config = dict(
    d_mlp=1152,
    rope_base=10000.0,
    init='uniform',
    init_std_up=0.0157,
    lr_mult_qkv=0.7,
    steps=8248,
)
MLP neurons of a small language model. Each row is named by its layer, matrix (up: input weights; down: output weights) and neuron, and shows model dimensions 0-127. Each number is 500 + 25 x the weight over its row's rms, rounded and kept within 0 to 999. Numbers have three digits each.
Before each neuron's rows is what it responds to, as a language model described it from the Wikipedia text at the highest values.

Description: Mid-word fragment continuation. Interior pieces of words split into fragments, especially after a short initial piece like col|ou|red, cont|ro|versy, opp|ort|unity, plus digits inside table numbers.
L7.up808:551490500533505514558507485518491514523469490492534481494511495494493468495565500497464471442491536471551521491460547542525484457500514491473489470532503513455469456471471431475524514533480520510514474479494532501459487543506495570485490503494507508486538476520505501493491531525472490500479502523486508502496493473496478514481543517472512510456522496484484482535478498541528526535510
L7.down808:478479529462509498529482484529480531487495488517525485488481502507482497501535505479517512550492496523480463506508508491493530539524450490535529489464452474508526500485528590513519503553506485484468433490504470497519475492514489500507499485484500488508549492489547489499530452489479474516462542478487528483456476524466505530537452529526464497504521511529519473491521485483516534471506

Description: Mostly "list" and "after". Chiefly the word list in any sense (casualty list, track listing, to list, a ship beginning to list), plus after; weaker on fragments like ast, to-day, between.
L4.up362:503469482502509525466491515515514492526498474526506481504480530442501492447525562503538483522494539499457503527457507529484535500535517507513490526528496497523524490499515518471506494511499508522498493460500540523522485454490504502551493532531486501523507521521500470513513495523486557495522535512520523480524527498530489500485509572505510517488492520513492465461510420501517509482483
L4.down362:514523534468509470520493552487484518480513478452469521490506477499518513524475491494546533426585458597529503455493513480487554557495528519453527467511476518520485525485489469515535487490530519520490557553494501499460505561486513509496503468466500486507539519494497545517516521455498539483494488504457495508492472492516491521515509523515528489524474542480533492537516478502452466491509

Description: Mid-word and mid-number pieces. Continuation fragments inside words or numbers, chiefly "0" after a thousands comma (1,000) and "wards" in afterwards/Edwards, plus ades, im.
L6.up986:490483513474456470495527520496537526524511526559508519513499461525507472487512537508526488489491514494492512529538482538498476472535494487486538482493512509528516528547482481442513472535527490490497542486507532509497531534477493496536469521525540512487473493477527506508496486518506542478495488507496505500507519514506521523543493469502521454481536520468523507474501580531513502510460
L6.down986:519483482528519501488494533520505497490484503504498532501481508528511511518461487499491517527528505516531495480468547449493508541446505535466497562499542506466533471470525497528496513498481542449529472530519487511514503448459495526503530487474542463477529437499533517522510511522478421486450478484534507554465472498527475482478491513526481479469468529541460517517454466483503479476514

Description: Digits inside years. Inner digits of four-digit years and season ranges (1'9'82, 20'2'0, 2020–2'1'), plus after, of or the before a time or event ("in the aftermath").
L7.up855:510521469492479500544496489501468521514490500493490494519514523488475537490467502516483527485525542507486459498478471511493515517512469467516535491538506499456517450495455482441493476531512511508518528545505515435493479517508513517512469506526483484500464435551496473494562497544503507494475480520516492485490511457507490438480537523488490474508532527504555553485524504486501507474514
L7.down855:494516460456507539510489529459520495531513503502524477568508501497484500538529531498557469484532521534482486509517552548491502511496497463502524507520465491507485487517507532543481484510504498518489513483498503527493507499492478483474476491466482464525465501541511506480515527524526473523496508449491514502508501433503519480534477488521505511508468493491474480485477497476384502474485

Description: Mid-word stem fragments. Word pieces inside words split into several tokens, often a stem before a suffix, such as un-known, Rev-ival, St-aff, conf-irmed.
L6.up201:490453496507465488512513483483473498515527535478477525517501482491532494493491514480517524496476507474476517518505475521511474444542494526510451516511504499466492550511510534500485506524478480513519511429518504513523518485525494499490450486468540486484509504477526527454468469486483533524496456516489501455555519494505528466517480480488466518519523486485483511459492522485451497513515
L6.down201:500569539478473518479500495538510487523490502488509507489469493499514515480502490512505485505464519512510460500521494496492504495478493509452537503545499466497511487475505499510488512490503528493536492512493517484506466526449480472496492489524496492504499521510497495514552512505498451499556504449544509533498501484477478493506526524535529486436447536485507492494532469476560505494521

Description: Year final digit. Final digit of a four-digit year in narrative dates, mostly after "in" or a day-month, e.g. 191'5', 200'5'; occasionally other phrase-ending tokens like "However".
L7.up674:482501483472487506533503492438490491470497523525503501508520504512497479471528524500497530450520502542509498502517486482486505498483495490530539508518513477481501488470500471510500488494484528514452460525473504466533468558529506483510514513521546490515511479463490467427489462523486465483564490509496494483556520474510475433512493465505495454498518486461492485512539484510497524493494
L7.down674:517475486472510502488521511522493466496520524468496525529503527467514473483538466494426446514519510495493505526471542525511526487543446494543469501491490494471505484534535470498488546500512485512471512519495512521496497513505477518457493516506503517539491484509459500497492471454484485500486549481478532475486514516488481509486473438521482479508485492490516474508485561510434468485483

Description: After and positional words. Mostly the word after (also After, aftermath), plus under, up, instead, lower and half, e.g. named after, Under the Act; also mid-name word pieces such as Hans, Jeremy.
L6.up655:496513553532492499489499529445529530507502480522466471463521475507489465495478482477479495491507562474492488487527489440464494490501519462471490477459528486496504448486516511499510505512532502508509484513509507518501478517512519521516509517472491490542494518534450510503493478501540485516486502491510518510507524486515484522494440514484516522479520513537510517522515502479480543526513
L6.down655:536498459484479498501503477543482511473480494459528494544524483493538552492516450561473497502505482536544498516504518512488487496510450528501475507490480493464508514557477479540502494493516482472491466503479467468476539462536548483524513473496506498458511516508527454511504506539506501473482518509452482476526491515512446481487495503504528554483505487492511529495473510492494473488506

Description: Start of year numbers. The space or first digit that begins a year after "in", a month name or a table pipe, e.g. in 1875, October 1842, | 2018.
L7.up991:463498484541467490510485494475502491500479458490488491508513477493524506537520524502562523460541494515537485536490474452515506535488486489507486462513466485462500495470472501485518497522508505525494497453521519483519507516504512534506472557487520437433535479510508491455515517505487514492551486515484521465488505481512506476464505515521537499463549494507504494484498487502507521537530
L7.down991:478497486519511492548499480493513505492505484489494524501526497501499479522464520497553503502525502517518488528489465469485513519458471520532496503506510478447506472449497471493523497539484516526507521512546497487499505494545508533510482517473504488497531454516524518471492494459481497466510499532507522464513515493505485483482519521501545488486539469526526491522512500534633547504494

Description: Time words and word pieces. Month names and time nouns in date phrases (On March, In January, two years later, following season), plus mid-word fragments like -end in Reverend.
L4.up569:481468502501476527535488559508508503474522498467521461540478513468465518500528535478553493504536482531539478473500514474512487497477534502479513493498528495487539490437504480510502512486508489489497495497501505503532480531513450547532495473510503476489494504453509492524533477502529502492477480524460498502527503534481469508516478489473524475486504488507486508498543476559471513519495
L4.down569:475525527504480521483478480483498510515502490491503459469529501459501518500500483549529522499492479533474513450515524484523551468520503476517493512487490508504517471503508532482527490530521522527515509527486484534458501465410463467475501501540543504536547487482482506527505527525543481485518488493527533506484497471515508487511465452486480508476528515461556503468505492521524451529477

Description: Incomplete word-start pieces. Opening fragments of multi-piece words, often after "the" or "a", such as intro(duction), sever(e), critic(ism), Turk(ish), and sometimes modifiers like former, young, while.
L4.up881:481489507490480509510558514505474499525515540497528481512507466477525457537515508488551504491501528490512507529513509505463482448509514491479499493525537538496474537466485503507529538493486507509510512470471517503516530513549485473549495538490493533523492498506466493526481466478509487535490505494511528478569476515480505479502497527445521497492500510502491531494496518468469517490528
L4.down881:503542481462539526516523519515510476490479473512478498499473474533456526431504472496479478487484478502494516466498488497530459480535511516482464491546449475538497521496466515527499509502547526502473492482472472516475530462520504521483488502488495485505472492455529469447531538514498472482493483494489484538489518491460527520489490504502541512500501502501482501471511516484563496536518

Description: Predictable word and phrase completions. Word pieces finishing an expected word (There-fore, c-ause, ter-rain, Climate Ch-ange) and anaphoric "so" in "do so", "so honored".
L4.up424:506560497523452465545483495509506486487523492553517507484511503464516484503539497530575496439574508466502498520498509477478520494494481521523555527536491504539529497485469521491498525487502523505496497435465504505495475520483509523517525507540487480528465541505492519497470503515535495505496480542519520498519514513476450478515517554453488481524499501483525466465493495518500517514492
L4.down424:487504455500492495498452501541527528547500507506491513469513513529510508480518493524559566490501509528541509494465471480525514500480527480468453465473516493506526512513475483545542460461506531522527515526493521510480486474494505509504510495499502457503544482462491496486491482478501555481513549510483514525511528482514508502470457533511479547446491529467509531547515496502504477464475

Description: Mid-word subword pieces. Fires on the second or later piece of a split word, e.g. th-igh, quarter-f-inals, dec-ades, ext-ension, and on "del" starting delayed/delivered.
L4.up943:506516506519505519524440538513486497507537529542491493487504503562526535475487465495478503498528507502515463486474526520520536509494518497516515501499487485496580504508486516509473462488501497527487476521455513503525516501533454560485485469481463502504529495519506491494528489507480446487478520545498517485498490465487499483521470517542517502456494529516506485497549528507507504531518
L4.down943:493489499493477527485509520523496506483494473471491508491447522498480511513509482455508557485484498514521534519493479506452502519483495536503508503542522509499459477524511494486493485473458476510483482563501486500524459434454506524501485469490509453530563535530537496492497522492494523538483506525506522508528516472527475494512518497498526474548538494491532487499481389468413527470471

Description: Date slot after "in". Space token or month name right after "in"/"In" that comes before a year, e.g. "in 2008", "In October 1964"; weaker on ordinals (first, third) and mid-word fragments.
L4.up208:495466557504446492484529531524488552504510504503535490470525505517500464522467479494531521483520507542481499528499480474489547523492519545469473480525478529521467513524513491517503478539493508496497535477482502483452503508476527532506480478501479507501499479489528489494484499483499487450498481530505467491496470519518503504441495461486531518482478486480538518533482510492517509547521
L4.down208:505520482444464531523523477505462478522536487479489510528470502485463516506520525514476472500472496518497501521497476557540503498531505465469504496526520491475502491478490475520498553485482493457539493542493527531500477478518499473507505483485529468464473540504522456496530474542496468507483490462476506504534508461527533487523547514517515490437500525502504529467520511503507479488495

Description: Time-span phrase words. Middle words of time spans and fixed connective phrases, such as "From 2014 to", "within two years", "as well", "in addition", "Prior to".
L7.up432:487526466508512474519503487529494494466530488497494484496531523519515472490541488494501485543474492534489440529448472496482521496475513527542473513474488490484511506485531500516524499507543520513513536499504539496512534513501451494503464530539497490498499473461493484526539489474514469501519493501484542470576463475523464480496474497440504468487489453503532531510485547479510500514482
L7.down432:525524544517478509518494509520524545485535497485485492474505492478506487514481507493510495536462535531513493487514466501532463515519451492535487534488512497505475503488470505512494496502498460484493499517520497491505486527481493460465501459532499456484512461499516505514544480509494459456521525493499461484481464512518475521479487490495449514501517503497527516500464523523572513478549